Weights of a small GPT-style language model, trained from scratch on English Wikipedia: 45.4M parameters.
MLP neurons of a small language model. Each row is named by its layer, matrix (gate and up: input weights) and neuron, and shows model dimensions 170-265. Each number is 500 + 50 x the weight over its row's rms, rounded and kept within 0 to 999. Numbers have three digits each. A neuron's up and down rows have the sign that makes its largest values positive.
A block is one neuron, or neurons of one layer that tend to fire together. After each block is what it responds to, as a language model described it from the Wikipedia text at the highest values.

L6.gate100:526511416462461466458472571376431499538461519435472564530516435391508443404515384464541576471581518442547462484597542463459483496518372450509522486494450491524451532514521544520458422478485457498443527450479553488518382369508473509509516559445555475532509495537475518445528541394570535491
L6.up100:595472528476432473410491400495506424493470465461478530457420510454485508535381549487513566461496502399504550480507606488513418490518528603478587561436567481545502556521463498506467520547626489458438571482461460476464485487463490478555465558466491464577480548482411491562474516466471517511
L6.gate291:547495458385455534585501524490471471501510515484516447467506505502509401468611496397562518497480507482457417501531640528600434507472440519436580452509477480483503515527469496539453402548531498518626469522598485450567517515477477563514476493525454552418486534504513522576474494531545474462
L6.up291:558412559558501435555571568403437541489476401516524457545528555538555511499499522524449468530541529509458402573467421545440514488496477507394470535546468472597526501520631455490573482465474477550417468512424436488431497516474467497531486560501390522541505484468470516504513590515506488470
L6.gate433:537537556478589454562490467518443474573469509554512541550449464542514459524439458613460499464403578525546469490524508615459492526476457446522492476534581480404504504526485551460546424641522498435490444524556488540516431537503506569620467470505536501481469516497483479513465435504505408512
L6.up433:476392476527443543483376478538559442422554486464490504464420484471559413498492435554543500482535505621554402527513555473548467479540506502557484501474426504577417510487466468463411557552495480495503467542441415452506477587469533475518556479604485530506473510482502493491518487507529481423
L6.gate543:540422529526488444491509565545464509435425462482524457434559504496546531417514491539519528516548491439484489586539461512638566458527508561516491551504450441555570565461600499612502428550485471486585432443512453538465470581477488466546537622477483515498440450499555521484547525441479539464
L6.up543:501492529606559532543444592547559476451437515476494603415469449489578495450544556416495481521467564433509577511522508536548486502559436431510505513452514438529452532443589522473523487545477540494495604535535482514564491501500548495544490550514537411584450530550536531461490497443546521506
L6.gate563:488526455547507490530500527496536488482474445580459523553501477538496494605505471531527431449599521574545446448441487491514474542531547434498491522594528543455557506488554507445512473506529474418563504543465492529454529558513481461511447429429520551426388490553411496556571574473474497536
L6.up563:488517499444429497455518495476512481537438475559474507509490430527579444362541499511449463463518445528510446536436491579462489570515556538495490509473544468506503489550463561471596469514594569463547470533441449529410548447468635387522488462533484497482492408561427458509491492494502418594
L6.gate659:505530512418499451448410488393522460423512546553436444526534376496477537472513471536532484509475567440580454419540520481521465551481519542530491539441476436503546497490470486475329491561513500565560447512529635467534536528484576480530429551521524540486510441422499463640492471540491439426
L6.up659:551546529565467410490505492531533563455544483566436541512500462429484496561499410565518482436552474630567525605410473495524409431547473550458480554524601476477516541500587514455497541452551467507451525486487488486570596564508636497495468562428493527551534493494491475612526499442471550408
L6.gate721:401433518466538581537554480514400495522440423441486440511537552590595471390605355561543353521475433511487468558523550502434606584466455469489430398507546493534492519509438554489572437467437510555525487542479496443447550493493399415453492591463492467518552535550522516442480444542515551509
L6.up721:518494506437445562639482538588450528525485575483513553528539545405602523522500502526490518505517554560445602391508415526524392517486519505421450478526483519540579503500517609406516544516474440495456535535471411489553487515536483449531518450548490481509503447470516488507497505427536493646
L6.gate966:564432476512533545469499500492565539583482473482419457448511502481402503447460462543461424425401479487501442474466506553403567478576453553488442506501481501435462557540510444468531488559525460519375563556500491503530563421514478467495523487501560515504542506504562484543492440430446467532
L6.up966:609473423534396518386520520489435442490465465473467511524443503412457582538470454480489498528463542495465540484512565526446431542598574554548507555412527534479570654538459480511460574458450458426470474519559494559553490472517483507485519532473489473574556466599557500474430503479474571546
L6.gate1048:533492427533498439621513422418503492464483486459530492485476518503533513498572496523546491578500493435549509579534476501487435525597575482479527436410503502578429483507520526512550468474548471519589465504596419533603544494485466480592428516509405550497515438546391492507526454566536541472
L6.up1048:462472451505483537547477605509518527471512441535465555457512532482526566478496457538488526475535558483567456538464446497563527532510450447559493491433524470496504486445536511537587511543469541539427496562466475540478459470520510414471518449427568472467434540466512495597490513477556566449
L6.gate1088:449530493470455462491549476562466573353523495493531529438489534458520576560541462461508462532468465490604455557471458549603628518454499467471457567492477413500414584623534544566549431531547501446545429442466537528501518564482488470553479494494556505540467482487556506489497549454541501448
L6.up1088:450477461552484503548521506437437623425498509541400556415413540474456502598593523599488416548533487523475492525527509496518501566456446465511377462424527475502565457530476414483452526567451471435537510532519500478515500459487466589608584517519495467536599410559455497454507407498526535501
L6.gate1227:508443473509484481500514410443464579531573517534478494455480568550509558463437461490481547471424514469522481485552498404480417528498587426473565527470448491527547492496537517502456500467454550505506443521457528463472460434521503580527460495418602387433514496528487422514441544489578484529
L6.up1227:605512445485536491556588387526566542505512492472521498451597531549483471532489556410450552558413543478532401468490516517490437507494497421570455506534447535528435566523482369551481410557558524543490402532576491401548500563527485598533523541505483493470549471499425553493515486493566441501
L6.gate1311:486493518505515424459509437460457425370482472526537474404580398532465521419612461537491490422533558510521524483449538506579455547519567533421476479460487499489479430526481593504500552520476610555507405540429456420479434419451525459483444448494546484570424467523516557509436436543524471509
L6.up1311:444524524558488527686516567476489558510474520577553412448448442498515470466513439492503556552552455582444505493486458444457550409514538482470499454491420446412558495494502437488505478464472594499527477537562479521500515440517519467453476505545508531500426605451499528429521476548455461530
L6.gate1477:489459496606401535414410509514587403505380470614495556498546434528479446479460508528573479499526588418468523485577509444563448528517480488508438475480515542534615627521527525547457534468488549495502445511524518506429459508538638506519588491480599531497516600457516472441478520440405459450
L6.up1477:454468460504487492514586501490519490426494502418396469524361486489506469491299407479548462554532424545548401474534484464558480493497531453545395472550468496474536533557527568474471503507486526435507488528487451542528620495472433431450489518493531510461440537522477493508447428501472492462
L6.gate1482:480436528450518493490493522543508590403415435509433524454559541428547486514518410460566541630478484550495498525513496502608514477420650439471549440515575485487546558597562568513575439637479553543476472462515463497447492513474517513515519494438468505549552441475426437487431483565483451601
L6.up1482:546477493516420492497472430504575534435535519497463598507473538475423454456601471450419461527391473513523473544550539512533500544513569503429521404498581498524444475541584510563562424414443427450462514511467524450483484440479514394532512603530495565495433524596531489478525531573558446479
L6.gate1503:555499489460552500481491493534481544440484493661432476526522569431563540456542405490567545459533494402499405496533539496597534489518468481485431429485509461425519540514515550530527556562590509422546484461579444480530473437544416458537455480556436514565426462558515513485498570526423589489
L6.up1503:499568457534594493461462535474446426462454494513430578497505438454539447459500533557521477469587534487550583517513509427496414535552523553469525554376583429507552477495517544468553532550490430478522474481489612485487533447493431483447463439514479502564512439458476463513539480584469611582
L6.gate1597:581465450473506532497615372531482602532559500503495520494523421453538470522513450519563553467495512491545421438567514583449528587484446520503514496521491584567461535484546567386485467523548539551429380515503497485563550488497560431520520585432535522535451367472444511488528580505574467567
L6.up1597:424483508502543355452534459448641482511477415595608567363465511504527485524516439488499467530476536463564486554489452511473475468533428443451529496517393515525535544489521488487520566464540563442453495441424528524522508446477611444529513497573476569532495457514545456508482484533419431449
Final noun suffix pieces. Final word-piece completing a multi-token noun, mostly plural endings, as in Material-s, challeng-es, excav-ations, Build-ings, med-als.

L3.gate923:534521480463536482539554474563476514503484521527493487445475478411466568520497432507462532525541495440496527522526587494598521492565526558574473604461499538495520519421620615455510449553437555449561555594442489579483458508491560611500488536484548477525431428537506472475503522357444460543
L3.up923:470451499567470464455520493507546534449493556459486480514510498496540475429426385435451531471583517463502473566500522532583526426539499546510589501481529508506488609493521509552522418549484560504499508520409481523498440423511564574457499537510543470488510438511523499444569557446430521434
Plural noun endings. Plural suffix pieces ending a noun split into word pieces, across all topics, e.g. ent-ities, committe-es, cast-les, hospit-als, often before a comma or "of".

L7.gate621:504459513540564518498439567523443588470433530552484489538429418551476516590506524464492502510468554480534492497571430531515482566431603528464444464543451468471562568490435593564499439470588514505478446503458442462456546532542510519497459506682550554500509522500553481439463442469455554545
L7.up621:476584495512541521490513477529557466438493601484498591416383381529469495464554461484543488488463489540624559524486455473387489410519516448495509448518527393432516525465507513498591515409513568557454483514561485396445555458511527491432539476413599499527534463536518521431534555528486494426
L7.gate744:508523542418465496491519592495395526501585495506543537513467403511531436475464465573455533526510509600531497531576526518503567493475500419471528388483451534409470546533478474523490473558527488460411465424477563467496506484521442605529401437521460458431546460460543465526443553517441487522
L7.up744:458490547531370495542492504500477447543547422533436482515459474540422484503478431474440440623453513471480539489503584463511525477557500415496528428476429472423495506460525573534444469460476556511607503522444550454516617487493482578435551503353529517524592500443505537433500440432548533533
L7.gate748:526527490479512469512423508506436522460431487558484463468540521478585517539540490484513473500518508545554467516457479483474460432407445511545412539519512435492449480450498455525534504482517421537448422507491544473478459465435429502507512488582551542443517491536501506533493538443445573433
L7.up748:529550460426513545410441442555390463562455489520461464493514410506427532466433442503556437430528493493427414498542434470563350473518493594542571468521539449472540546486558542507453489541502398444489481496563491511559482505497500530514450531589564541464497430522516516613519511602505505556
L7.gate792:468474443401486481459472472459418523526486564531422470487481477606463476526498561480495475414474511554481560557473549568454488516456547447553539550599489503529504433571525495502519496586549483628540519438550517428475556543488424519493518485574457404579518558487555512583466572518506502499
L7.up792:484415560489469578509544572546476426516536448427534381540433443442519457524462519504503437458498513443469446519521538478559511425477543523558493487588488501548432457497475558449518459476531432517529443453464477518409531457461450450497464501492454356577426525515587511493539561561421591485
Foreign name word-pieces. Middle subword pieces inside non-English proper names, mostly Eastern European or Romance, often in sports tables and rosters, e.g. M-old-oveanu, Nă-st-ase, Mlad-en.

L7.gate184:525477474480460553606485482499560491457560604574441535441571500575515491450472470497483460526473568577599404490480555471513513459477552467409510517526447499497498518485575490453467464480490487446505444538483479478550569579490476505448573459470503458367582470648469586496585536454381552442
L7.up184:516515488477566499545504498487548482471572517414560487441465483542525431531533543423423472501507557473583508449490499498522547490456559527498463518501429497555537451469472491533464372509548524433515476473442579520481509514481528518502563579474574505476471577505426431498511426492505469529
L7.gate459:549612568557597486528584434433553508458462523552586538488510467432514534512523455462501590529507452497598433456526499528565395547563493476542503538491447473437532518583500500460496400578542510497487499539394546421507558483518595507512494492488471475486451515536510530382506482469439538449
L7.up459:512523486449551507524553566392463557494418483560518551531507519440525513493455472460453472461532408488471451534457467536561448472558428482427450522478518589560530593555653522476531469579543429508453518471465492556508521446472505460464465514551547518438492510520454506492496543401511593503
L7.gate749:582508454543418507538542483535416471448553463522553537559526343455563470451493406390550526478489500505549486512592530482520529474559458524510496576465504510535499565505529512547476509560469494465543483559467539490545379512506480414534453535483553476579464449594531524477465527463532508523
L7.up749:517541452470514499428550427439524451442573542485449536528441543482576494538432404447598537546528440494479451500428600466514480497571470451485512519398452505539542562555506570477454529568521499514493460537423503538493485410473477517488507460431547440540482484504521516454540533509478497531
L7.gate946:569508502535451491464497509474564488466572515583500549513507460444509436484540477488476580553558418550519398459528577472452575514506567508432504570463384532532506480500552490526488428522543568485446535560478473484509484515482498457538551555480484533466479490588507493486451422567384462437
L7.up946:506467475477531476566510559499490529509461540520420576462555428453493495529536531528388446461472516506522451503558492522545454428461446419542511476503496462570490444468541502454524501566508466502469489477462582517516504450476525476514527502473478478473489456488476445496455554414492509501
Plural noun endings. Plural suffix pieces ending a noun, like the s in eggs, ines in figurines, ations in intercalations, and whole plurals such as students.

L7.gate358:538496467544447430517521550388489468503541518456489453452443546434499604476455472451415453479579456466452580507433572475522543445426496470498480453449418499436499479494610521570548458486554458512492479593474601538422399442508457533536528467538540507412494528511386572446519547422474537408
L7.up358:517514485547544481450478455472572491409461544479509513475499516453486527511455502526538523380490570467408591487577511524574442527453530428456494531459565480496466511519507531511542490516502497488560458536554490612488496529497492582437506508495532530468512404592576503576497477460548548531
L7.gate608:520517392509555555355427511480548496509443440559511470416470506527502464530444432505495547553534589499494461538496534462507519505462477501505479562523476511520469520431481490507438576497546501527428424454498502482478519494488491465468467458469457533456504544560469582456581481527535512529
L7.up608:468499524489556460423505470551497525545509436448483488436457448435427503516499453509509518476511543392533489489447497472430475612517466482421501448508585636557514497465477421526444459512576565551512534566564509587425496481511487517556498512413451452542494524483463468565463422495508520519
L7.gate842:536503539388580380483476454462391477492493520449468514461406499527563474450550460508490487463572490406441480415463408392514480446531493457511530519573570508522554555565459619502517477504458461494450423527552500412454440532513506520566449581559454528466561434473456443459518482458629557408
L7.up842:488466445544586489502498504411560508554468487466501431506461558549497507500490446488458565541557541543517555402473541498473453478550546475568414514421481397463540470437502445512482481468563379615516514512475524484525509549531540523451550419446448465559450554475485503413474500500606468469
L7.gate928:557506504503493588541468524535514552574449489554569486505560530470547534444460487508550471470563584561572483361484452510583564487516550490414348474430505458518563463494502523540476542424530448512511466492449475387422537487529461449523528520500441530495477448527445505554483481561515504529
L7.up928:469527516547600544453399466445525483565479557494453502597517448494544513473482527479482416550490546576440517511506413439487533464549553521458450542435539560453476510480450488556468531443448377559540534461484465415481448466471543529504506552512516457507569463486366465469448475516555488581
Determiner after temporal/locative preposition. Mostly "the" right after a preposition like by, during, in, opening a time or place phrase: "By the end", "During the 1960s", "in the United States".

L3.gate1368:558447401480444522505507485451540491538493516525511534457483555436534476481579438460529475492502543543471436482481475551476483514535552543466427555595592508528488554428469497462476481453579401457571553454434411445606523601481508510467475576415502387408461470530491579548489497504584565473
L3.up1368:488512588498550444513541487474462444448412445495612374520500496479568503524480535479511536491461446474443491469454487568448543545435398524508552538581577449488465455446486494489494522511571565548555504529534522491529550466495445530482471502450376444449419460454437487565428551535479543500
St. abbreviation period. The period after "St" in saint-based names like St. Louis, St. Mirren, St. Augustine; weaker on word pieces after st- (stomach, stamp), San, and "the".

L6.gate23:596530456444454468617452544601456482506509545487481545523558479471482465495522567422420553415376485593420418522466450512464417458518508511516434557443522432502511609469423576610530481446597491500497456360560490532484488579555481418562513566557634477483559429638606524447589549511529545473
L6.up23:487449440572607505477511477516424520540492464506498645563453516515470511461418463473534534539495560515459606482526497616478567370551449405529490370504427569592484434395411588505471526487475449540511555449456491455424552498461372488525527509528562490481458532550467492411490575580392579421
L6.gate78:428481483476498554452545510536494451471541516559474508485414484524517416487446572533434404449449452476526446477481509626497480452516507500556507546478493521509432607546473409595472519535564495473481474460520526473392517577524476486492588497538504450499475455422462599457538586560520549445
L6.up78:554519467540565594482534651555482518478473485554576414508427500480494499430542497542547464492451526493528407506580383525519545524548407476557506528457439500497495507579450554534548446473521519568519446495589545473500463467464524543569595537467611534449497477535552533532446509570412508437
L6.gate120:477496505466468525586458426568460482491402527395511478456412460578612462513433509534458530509491486466501530548518417560481512523453412500587492350471495428578422489488484470467523458536485536497483495510486541483478499517516535491542523496336451570534474472428542473491587461348483427412
L6.up120:504512497509456423505536556500478543518498551568474474423530473526509574517466453506457414537562538538477459501565564554431438475482467466552497526532521510526517534542523374550490478439485473607509490543522516500544391517530510427535551494516532627600497526591413522507413629498519461501
L6.gate140:510472485480535550450486542523509464532446572587579527557537558547562531435413409590463545469519560502421387552505539502409450424507485400498456473531499561469515452486538437450449540426420514575398460534489512445419406595514422540566490544596589523566514485424615452579515499509427482504
L6.up140:430450445445538442477521463479505424520415633533412544570483455516419539514561393435520535450463499415470470433504463492435536491595540510508551555490589603622538452525453442494513558548495462516459502582581520462451535511449486434457538471499532571521468473491535486480523584562434593412
L6.gate318:477491493630582457489476514507486556504580484497502524508549465540528516519436412470489464479590471488448594502523522505513514547465436412596513462487621421462509538533443484449443457397444419579462442467545508498463518575483469515460493532534550497497498513419563516519476499537475578354
L6.up318:471532484503497475509492548497438524575469435560537523504513510443523542489475431546410573472460491549495512511524473517499397400520469404536450540630599569544536445466477491428517488557537576564469495538541490510437548617454474589529544522547603446527483494453521497472524488628522586533
L6.gate339:415392439507456490523514456536494524498544508412446563504388549458548536369506532439608481477465415511574382493399513489451478476504542501463446445497536436496537489610597473492495469439467523494465526494520496483467435489513489578511502535516517577420531503498477534453556466553493446437
L6.up339:453506569448413466462456524547574425572558541443531494561341526450500500568448444546488517537441567508433509473449461475575562584594572522509577421528516532476515487451478462492515438466530587506498481540522515451534551515490527484496463482553525514603508509501459487497436446537509526451
L6.gate402:524451490520476482531525526533475399513482477599516499561350515454634463508438430506420514576516452479394479507368538495511511434566451477566556485524525536567414510515462372551438457512445543471480483491527454550517518537524436508480487520433631503496556474499507521466594503575426589463
L6.up402:411552525502509581429519484511501516393460472496514483542574481539533534497419404498490473541467517455416531520568488531496493474462479583372489432492468484595495472547481478511489466531480513489493562504452447472396515462427529532496358541489437457445482532483512384463492445516395564452
L6.gate427:498577494495520519452503542509524525488456516583500515555565453540493565540516469457461525509479474496533542471471505495437487504419469497543471518558503533471435511532521512543526483505470532506540459434524455482510450583570572484538470523478453518448494517448508467459515493459458526493
L6.up427:502500539500615516444461484455440369455549498451519557550435494506451532478496436432509531434514502515518522436520473489468499462499476524496526533465518559480568571500464500507542455600421530462538427431555487489567454614517484574506527463618444509517541534438548515575496536442493495504
L6.gate511:465469491523461458461477423484496437559533481505442494543466376440523565505540456370454460436523416463564537583550589468516489447476487459554520526374551486460488501529464538521504468511447459412486449472508483414521538572494530505515556546495461528512506452459478644433473447477510552575
L6.up511:476529519548517436525546506472531398480503472546470483510514518492531604520395499594476432499450444419438554497443582459537457487504559371504505527543555403505514490539453466472485524477490565529508496440591506552414521514480396523572587546570510478510469531505564491412402541555501551457
L6.gate549:470478503563474601416516371510488545471468435538504452507555468556499488504491458527423488466388461483443564511410533592432505486565454502479538563487474532369456466529561384529510486483473513515542533522488480526559505532485501480516554476557536522451472403475524480405432460478471496495
L6.up549:505475504457511569511395527465544501497423506590630443485578569452389508453519441398533470553509514532517487412498507505529539505464492475413477538443518442528360485529525499512398408493534419524457452547454564500594509506559496438495443385517542539424461520570503562462458515526460515509
L6.gate797:465510501481451526441556480529504569564418534507537533487469446418535438502550511508478465487488519508433416444506528565474529457604566515519479385458501480506482513445572533535553525519584355522478551494540464518431495576500504439421469540560552468504435478572439445511505492607506557588
L6.up797:554464478506470577515481553517479554515466486511586481428452525478530479471511480527541411484504519452475371526476529477573509497478421456464564536496445531501437487527551538499534497471475584481487585514493504477553379455497539450522487522479604508472586460562548574464448478475451528495
L6.gate933:539459508549506462549484572458450458479448507523481467509424472470487527497481421463539423493459608486545453546516473463545521513435481535505438490571563473409434551493453531536472391578608592444574486456484569508462567543537486462550419513488479476553515496487546506458489506449430505469
L6.up933:445479480481503504572496476518572478545518571473506559492501475548484505667599477561379573441502531450550426501510584564534492499408450437461537499428527460523542615479482466516588556513450565559507535471523472489495570481535446531491454553503434563480607603526501531531594550477592442550
L6.gate1341:583511482496504466508459483505483608438507474570591406512473468535531517521514399474518481444549479468634500541476530506501515430475554510602486502482535455475559527572419527577487508554465542513525469408548527495495455489506537426422597569560609501462436514520530488516540408534456477408
L6.up1341:355534514473513554608440480437512544467494570556528485559482659417450471458463463492553464525452442593502511581530496540432506479410525461494509565531514545459508519458394466533488476430478505478469494472559559503517491616494474497494456474441534578380513505455552532621466510455459564465
L6.gate1523:543499474554522409514450416517522491524509616523464365628549471451455476477522455552514522591570446437430558522604503520460495476462526519604503461559517487517536448552529522405577484486600397513497490461503574497544654503507468491493572451440458537480464535494531459488432512528493459469
L6.up1523:458528469460499507550486413519468520589500490456528506502485532457454613529364491458548493513541433493490401566557433566493563451424487419540467502528490509587574490468523480490500551465535562516494441479512445442536489578520479495465555475491546584443504479551492453460510493486448459454
L6.gate1589:606594510547433431465506567420484401453566436444541439606559580425522477457495436450445484559423483560517490528429524553518505451548453468500426507638506584581504547507529525504428516517510454458445542496570563545526379394474489439499607513490533535511532526456507520529658559471511533476
L6.up1589:567464587594480518463531521495493522500509496504607516478504514461366496563492447518474488437452490484498425514481546626433446521499459523435457403558468453495418536418491465451450433483502522389413466442557562481503471443464514576495575463539521582525533453497465476547553526515504574440
L6.gate1664:453496591518555463538486541459429515506570485529520465476576574497477493473505473504511543540617525483531589556475515420521508511514527605492546532549460463495557523469445443435504476540477487489489445517545471464377521534501590434451463482528486455358528468465446521524485629496432516502
L6.up1664:435514550481478533584513495539549430497445492582479470529542446494522410436429506448458464532563496492506617464519548559478421519532461443529481593505467492412470505517415529480471516502551427544505542601507493568485466502560464518533529475494552486506539491452555513597409505455479457556
Mid-word pieces of foreign names. Word pieces inside non-English proper names, often just after an accented letter, mostly in sports results and tables: Bá|r|ányos, Kriszti|án|, Vukov|ar|.

L3.gate662:568570445495405467479513469438558511490534373528609564437466522529484597523487468460447533525423550462521474608515528499531480475531535472502471433585416523517561494520518546486545523467479472497524439567517417523493500544547433454443459542503475410493511533546538555452454604455532534443
L3.up662:481449556505482509468526500457625548525538482468433505499414515424501519555525428565612443410560479488498549610419478443571542403553521455608578449522553565449449513572461485446493486513535537498506509554516541417564463473493509496492404558453506520487448531449546569457506474519474488564
Mid-word subword fragments. Second or later pieces of words split into fragments, often foreign proper names in tables and lists, e.g. Ily-s-iakos, Wär-ts-ilä, canv-as.